From a checkpoint of a small transformer trained on Wikipedia: LayerNorm before each block, 11089 steps.
MLP neurons of a small language model. Each row is named by its layer, matrix (up: input weights) and neuron, and shows model dimensions 432-527. Each number is 200 + 20 x the weight over its row's rms, rounded and kept within 0 to 999.
After each neuron's rows, "fires after" lists the tokens most often just before its 100 highest values on Wikipedia text that the model never trained on.

L2.up2153,231,184,212,209,204,175,233,198,210,203,167,201,167,188,199,211,156,220,181,199,172,215,201,198,208,197,190,186,199,221,188,186,219,206,207,212,185,235,225,193,192,231,180,197,204,227,239,199,217,200,209,203,171,196,194,215,196,234,207,224,210,204,222,185,231,174,191,229,177,168,186,208,190,212,197,231,208,191,190,200,193,182,203,187,229,183,190,175,173,204,217,219,208,194,196,180
fires after: " | ", "6", "4", "5", "7", "3"

L2.up380,207,226,173,179,231,221,220,206,154,197,177,196,195,187,201,236,178,195,174,188,176,193,149,198,171,202,215,210,202,217,187,227,213,212,176,200,242,208,192,220,152,215,186,198,224,192,187,235,205,230,200,171,186,197,210,233,228,201,204,211,216,182,198,233,184,156,224,181,225,223,174,218,207,216,175,193,149,255,194,206,177,192,204,175,189,198,226,214,181,150,216,220,206,183,198,219
fires after: "-", " ", "–"

L2.up22,241,219,197,169,224,202,203,206,189,208,188,190,232,199,203,187,205,208,205,193,209,189,190,200,192,195,194,207,210,218,193,235,173,216,208,196,162,216,223,191,246,205,180,185,232,202,195,198,187,187,176,193,205,186,196,221,174,222,238,220,195,243,260,213,217,214,209,169,185,200,220,230,214,196,206,234,185,197,227,202,179,221,189,197,193,185,177,210,213,233,213,184,226,234,180,189
fires after: "."

L2.up2403,207,206,219,206,206,177,229,217,210,199,176,201,193,197,229,164,195,149,195,215,208,185,191,211,174,189,227,209,236,202,207,158,193,209,206,232,222,203,198,193,193,217,189,177,172,199,239,205,213,181,203,186,210,227,198,226,186,188,182,212,199,208,192,211,228,220,196,202,185,180,206,210,191,180,234,212,202,207,187,198,231,210,200,242,179,227,186,190,197,217,186,188,215,207,206,180
fires after: " s", " S", "S", " t"

L2.up1950,225,188,190,202,212,188,191,198,194,207,164,157,198,217,212,232,203,219,230,181,225,197,220,218,221,179,222,185,238,209,201,238,171,207,227,219,192,223,204,187,194,245,190,215,227,189,174,192,221,195,213,169,185,189,202,187,221,221,205,172,149,178,211,212,229,164,193,219,190,225,183,202,182,188,168,229,202,156,168,206,216,203,197,164,247,189,195,213,180,197,193,190,174,278,200,203
fires after: "3", ".", "4", "2", "5", "6"

L2.up1724,226,206,193,188,232,210,202,218,232,213,200,222,187,201,195,168,194,239,225,213,200,231,189,218,164,215,220,208,174,194,170,243,194,208,181,220,176,171,180,179,178,226,190,211,224,207,235,210,243,206,218,248,199,166,185,184,201,173,207,178,202,208,180,187,200,199,197,205,200,201,202,201,215,168,173,217,199,192,218,195,169,208,219,173,196,162,164,232,220,187,190,242,205,177,184,197
fires after: "==", " ==", " ===", "===", "s=="

L2.up85,180,228,195,223,156,217,194,212,216,223,208,217,204,182,221,195,187,177,207,212,199,202,219,210,169,204,222,228,194,189,197,229,235,221,208,224,222,187,221,198,205,203,165,238,170,197,193,205,227,207,157,197,193,177,180,207,231,211,204,220,144,190,231,185,178,200,202,214,206,221,179,212,211,208,187,208,207,176,199,192,211,212,173,160,176,193,191,239,239,191,172,173,206,215,239,216
fires after: " | T", " t", " T", "T", " d", " D"

L2.up1449,175,226,183,186,196,192,231,218,226,221,210,216,222,171,224,180,209,171,180,208,209,199,193,177,203,203,163,193,173,209,190,206,170,183,205,218,167,155,242,190,172,225,185,188,197,205,195,195,183,242,217,214,188,236,192,205,215,228,207,204,218,196,183,204,197,189,203,178,211,209,208,224,193,229,201,187,186,212,178,226,199,185,174,162,191,220,207,227,162,205,199,165,176,165,211,216
fires after: " g", " t", " F", "T", " T"

L2.up731,171,226,208,163,186,198,239,245,231,214,189,188,188,183,201,174,214,199,241,204,215,205,175,123,205,209,203,129,186,234,203,202,211,185,207,206,210,196,212,210,179,221,212,220,213,212,210,189,217,212,193,218,245,225,206,215,201,214,226,193,201,235,188,164,193,188,185,248,182,211,221,206,222,191,179,192,206,209,201,184,191,206,227,227,181,198,175,191,210,178,174,211,266,176,173,228
fires after: ", ", ",", "1", "–", "8", "6"

L2.up2494,217,186,229,200,220,221,215,160,176,193,193,194,170,189,180,218,187,208,198,160,174,177,225,176,173,208,188,196,180,179,196,196,174,186,219,225,200,195,168,186,193,207,184,220,193,181,207,182,218,188,182,186,237,204,223,177,192,214,178,195,196,207,230,183,237,198,168,166,196,188,185,195,194,190,215,222,208,187,201,182,211,216,184,188,219,213,206,181,201,184,186,211,209,201,213,167
fires after: "\n\n", "\n", " | \"", "rit"

L2.up220,231,181,205,193,202,212,194,183,199,207,219,209,191,183,193,224,204,194,203,195,226,203,199,205,182,211,265,212,215,201,208,185,195,207,204,194,208,234,175,197,196,185,210,162,177,222,191,196,160,196,147,194,212,221,159,201,198,184,169,191,171,205,167,210,222,178,157,167,191,203,205,196,193,208,211,173,199,184,185,195,230,226,211,170,214,187,214,184,209,183,198,199,193,145,201,221
fires after: " S", " s", " L", "S", " | L"

L2.up2134,167,217,189,204,234,220,233,189,175,220,224,210,192,175,226,190,200,188,201,192,185,238,176,193,190,216,170,209,228,207,200,190,212,185,197,181,190,194,168,207,224,174,190,196,191,219,222,232,191,194,212,203,165,197,217,176,203,203,213,183,203,208,216,211,208,180,168,218,142,197,194,214,176,206,211,201,203,213,226,208,200,176,222,227,181,211,182,205,150,175,203,194,163,177,218,219
fires after: " t", ", and", ", but", " T", " On"

L2.up2491,230,220,246,204,237,201,177,229,243,212,215,227,196,200,224,238,177,167,213,164,237,202,231,235,185,164,184,198,183,170,207,214,189,214,216,167,204,188,234,180,207,242,225,178,182,185,232,194,220,204,235,185,247,190,190,237,209,212,202,241,192,209,235,199,260,219,175,193,210,192,231,197,202,186,195,230,192,212,195,197,214,209,200,207,176,201,176,198,196,201,212,223,169,208,237,214
fires after: " r", " | ", " l", " dr", " Win | ", " br"

L2.up1123,161,211,211,189,201,209,193,173,206,215,167,216,197,180,201,182,148,196,251,208,194,163,203,226,233,222,189,195,181,151,190,191,211,197,187,185,231,195,219,218,170,247,196,200,196,227,198,203,169,212,216,204,192,219,220,185,208,182,217,224,208,187,225,235,171,207,214,203,173,196,188,185,216,187,202,205,210,224,210,213,227,207,198,169,218,191,214,198,198,206,182,188,220,207,220,237
fires after: " Z", " m", " D", " d", " Det", ", Z"

L2.up5,202,207,223,166,223,212,214,225,208,166,204,189,212,227,180,182,153,222,209,218,163,181,200,205,169,184,183,222,194,182,175,206,202,208,197,181,218,204,199,195,215,201,181,224,222,213,192,191,241,222,208,201,218,203,198,191,194,175,183,240,201,194,164,188,222,195,199,188,194,221,177,185,213,198,192,188,161,180,237,221,178,191,220,159,164,243,174,193,176,220,197,190,208,209,195,223
fires after: " st", " St", " res", " ass", " app", " w"

L2.up1856,210,170,215,205,198,231,184,177,229,187,232,198,205,184,226,187,162,185,183,186,192,200,223,183,191,182,229,249,183,226,218,200,181,234,224,232,211,160,200,210,152,212,202,219,250,232,202,215,230,192,183,192,199,224,180,231,174,194,188,198,161,214,204,215,173,197,211,180,155,191,185,173,175,213,204,241,218,200,168,189,209,209,234,196,183,215,211,214,177,210,178,223,217,208,197,171
fires after: "==", " ===", "===", " ==", "1", "==History=="

L2.up1843,203,184,222,224,200,234,211,196,177,189,239,158,194,212,183,161,182,199,184,222,191,209,235,184,189,219,175,203,207,172,191,200,156,207,227,185,178,189,219,186,207,213,199,199,260,199,178,203,124,172,198,205,193,217,205,157,222,220,224,208,210,169,228,201,235,187,191,201,192,179,178,209,165,188,203,202,238,232,216,235,212,231,181,211,196,165,207,213,247,251,185,177,179,224,205,191
fires after: "\n", "-", ";"

L2.up1927,192,218,220,200,207,179,220,215,194,194,181,157,167,170,163,221,242,236,200,219,217,191,203,215,195,166,205,207,227,238,184,186,221,187,205,216,225,202,178,231,205,192,192,195,233,191,158,185,204,204,179,188,223,194,211,201,195,225,230,194,225,204,172,188,175,235,179,185,182,168,202,225,161,222,195,183,186,184,159,203,192,184,231,188,199,225,193,177,158,214,217,255,216,168,205,183
fires after: "–", ", ", "-", " t"

L2.up209,214,232,216,224,199,205,203,171,185,237,206,223,184,180,171,195,240,224,216,225,204,219,202,211,221,249,204,194,181,207,172,233,202,233,230,226,192,154,215,195,199,229,181,156,209,196,209,173,208,226,208,201,221,248,211,238,220,221,211,215,202,231,189,196,203,171,185,199,219,193,186,189,184,184,204,201,207,210,238,178,183,220,240,144,213,199,193,199,197,193,217,248,206,188,208,203
fires after: " ==", "==", " ===", "===", " Al", " career=="

L2.up256,183,217,217,192,220,213,223,191,184,178,186,199,170,197,225,166,194,196,197,218,232,180,233,148,223,181,233,232,180,195,228,225,231,164,206,182,221,185,190,239,225,170,213,223,214,195,182,198,194,203,198,190,196,252,201,208,179,255,196,247,187,221,195,218,192,180,177,195,208,182,174,172,187,200,204,199,213,200,208,184,167,194,184,209,202,236,173,206,190,197,222,184,214,159,179,235
fires after: " w", " h", " st", " f", " sh"

L2.up1941,162,178,223,232,208,217,209,224,124,185,220,218,160,192,185,187,229,215,178,198,213,202,210,223,242,187,209,211,204,170,177,201,214,210,190,216,202,186,188,185,206,210,191,184,175,220,208,193,196,210,209,223,210,212,168,228,188,215,192,214,174,185,189,162,197,195,210,201,203,187,230,173,215,272,200,199,224,190,202,188,194,222,215,199,178,199,194,196,240,216,206,206,214,213,208,206
fires after: "2", " Z", "1", ", Z"

L2.up2030,174,173,187,171,196,189,215,225,216,212,202,174,197,218,219,221,217,190,175,225,185,207,183,225,201,211,234,209,217,210,198,229,218,200,165,236,186,183,167,176,189,206,217,187,180,192,199,227,194,195,229,206,208,217,185,244,245,160,182,205,213,221,186,225,230,201,182,235,193,212,188,206,167,219,210,166,194,200,172,251,157,190,183,225,222,195,213,207,186,174,210,191,189,205,190,214
fires after: "2", "1", "T", "N", "n"

L2.up543,195,206,195,221,201,169,197,219,196,195,221,205,224,204,197,204,208,175,195,180,199,212,224,183,182,194,198,239,214,185,208,222,230,203,212,183,187,205,194,225,209,169,187,160,195,177,163,224,202,196,188,199,209,188,159,200,219,196,197,198,202,191,219,212,214,190,223,211,210,223,191,178,188,209,200,197,189,205,195,179,201,221,211,211,194,207,220,200,212,237,161,206,192,190,195,185
fires after: " the", " The", " that the", "The", ", the"

L2.up1161,214,228,202,198,192,201,223,180,181,178,265,208,178,177,194,157,224,169,215,224,219,198,148,217,142,225,188,199,198,192,175,197,194,244,178,217,212,146,196,198,191,228,172,185,237,181,193,199,194,174,213,203,196,205,222,197,199,190,189,192,168,183,205,186,168,220,222,200,246,213,194,197,219,214,207,198,199,244,212,193,172,202,236,202,211,195,196,192,203,220,208,195,163,194,207,192
fires after: "\n", "\n\n", "|---|---|---|---", " Ch", " Latin"

L2.up651,200,241,214,218,214,192,170,232,189,186,175,230,181,230,237,185,190,189,210,209,165,193,169,198,187,199,199,244,181,185,203,199,243,230,186,209,231,199,188,198,138,182,191,218,195,213,202,216,202,210,203,206,204,143,193,211,222,218,222,213,197,162,198,194,209,197,218,171,178,169,160,195,200,191,209,221,161,196,198,195,187,176,221,153,222,187,211,185,211,190,198,205,231,232,209,159
fires after: " D", " r", " R", " d", " | R", " | D"

L2.up964,173,230,203,198,206,173,213,178,193,188,184,205,212,203,212,210,181,194,207,182,196,206,196,205,195,211,223,202,212,227,187,201,152,217,182,166,245,210,216,181,182,207,211,188,202,202,191,223,189,226,217,180,204,236,214,203,230,232,178,211,236,194,214,207,187,211,208,186,173,194,206,180,186,204,213,216,203,225,195,194,190,155,195,185,216,199,209,212,209,165,228,208,190,205,201,198
fires after: " | ", ") | ", ",", "; "

L2.up1723,171,220,197,233,191,193,212,204,203,200,193,190,210,192,187,196,220,189,178,192,207,242,189,221,234,198,167,213,203,219,226,170,194,194,200,240,196,185,214,228,227,166,211,176,199,158,216,196,182,199,205,183,220,180,184,197,224,198,200,216,192,187,198,193,234,246,213,188,239,178,210,183,165,223,193,190,172,233,197,264,212,196,234,211,184,206,193,206,181,199,220,191,177,206,208,163
fires after: "1", "3", "2", "g", "5", "10"

L2.up1975,197,219,225,194,220,172,209,188,191,182,226,193,213,195,214,180,194,204,205,217,176,183,184,177,172,229,210,229,206,223,214,193,198,249,202,224,181,225,184,189,184,190,166,205,221,197,184,217,214,248,202,180,215,214,227,225,200,228,189,203,179,216,184,194,187,212,221,191,199,218,195,179,215,186,196,233,195,198,208,202,174,176,178,205,184,200,203,207,213,188,199,205,194,194,203,222
fires after: ",", ", "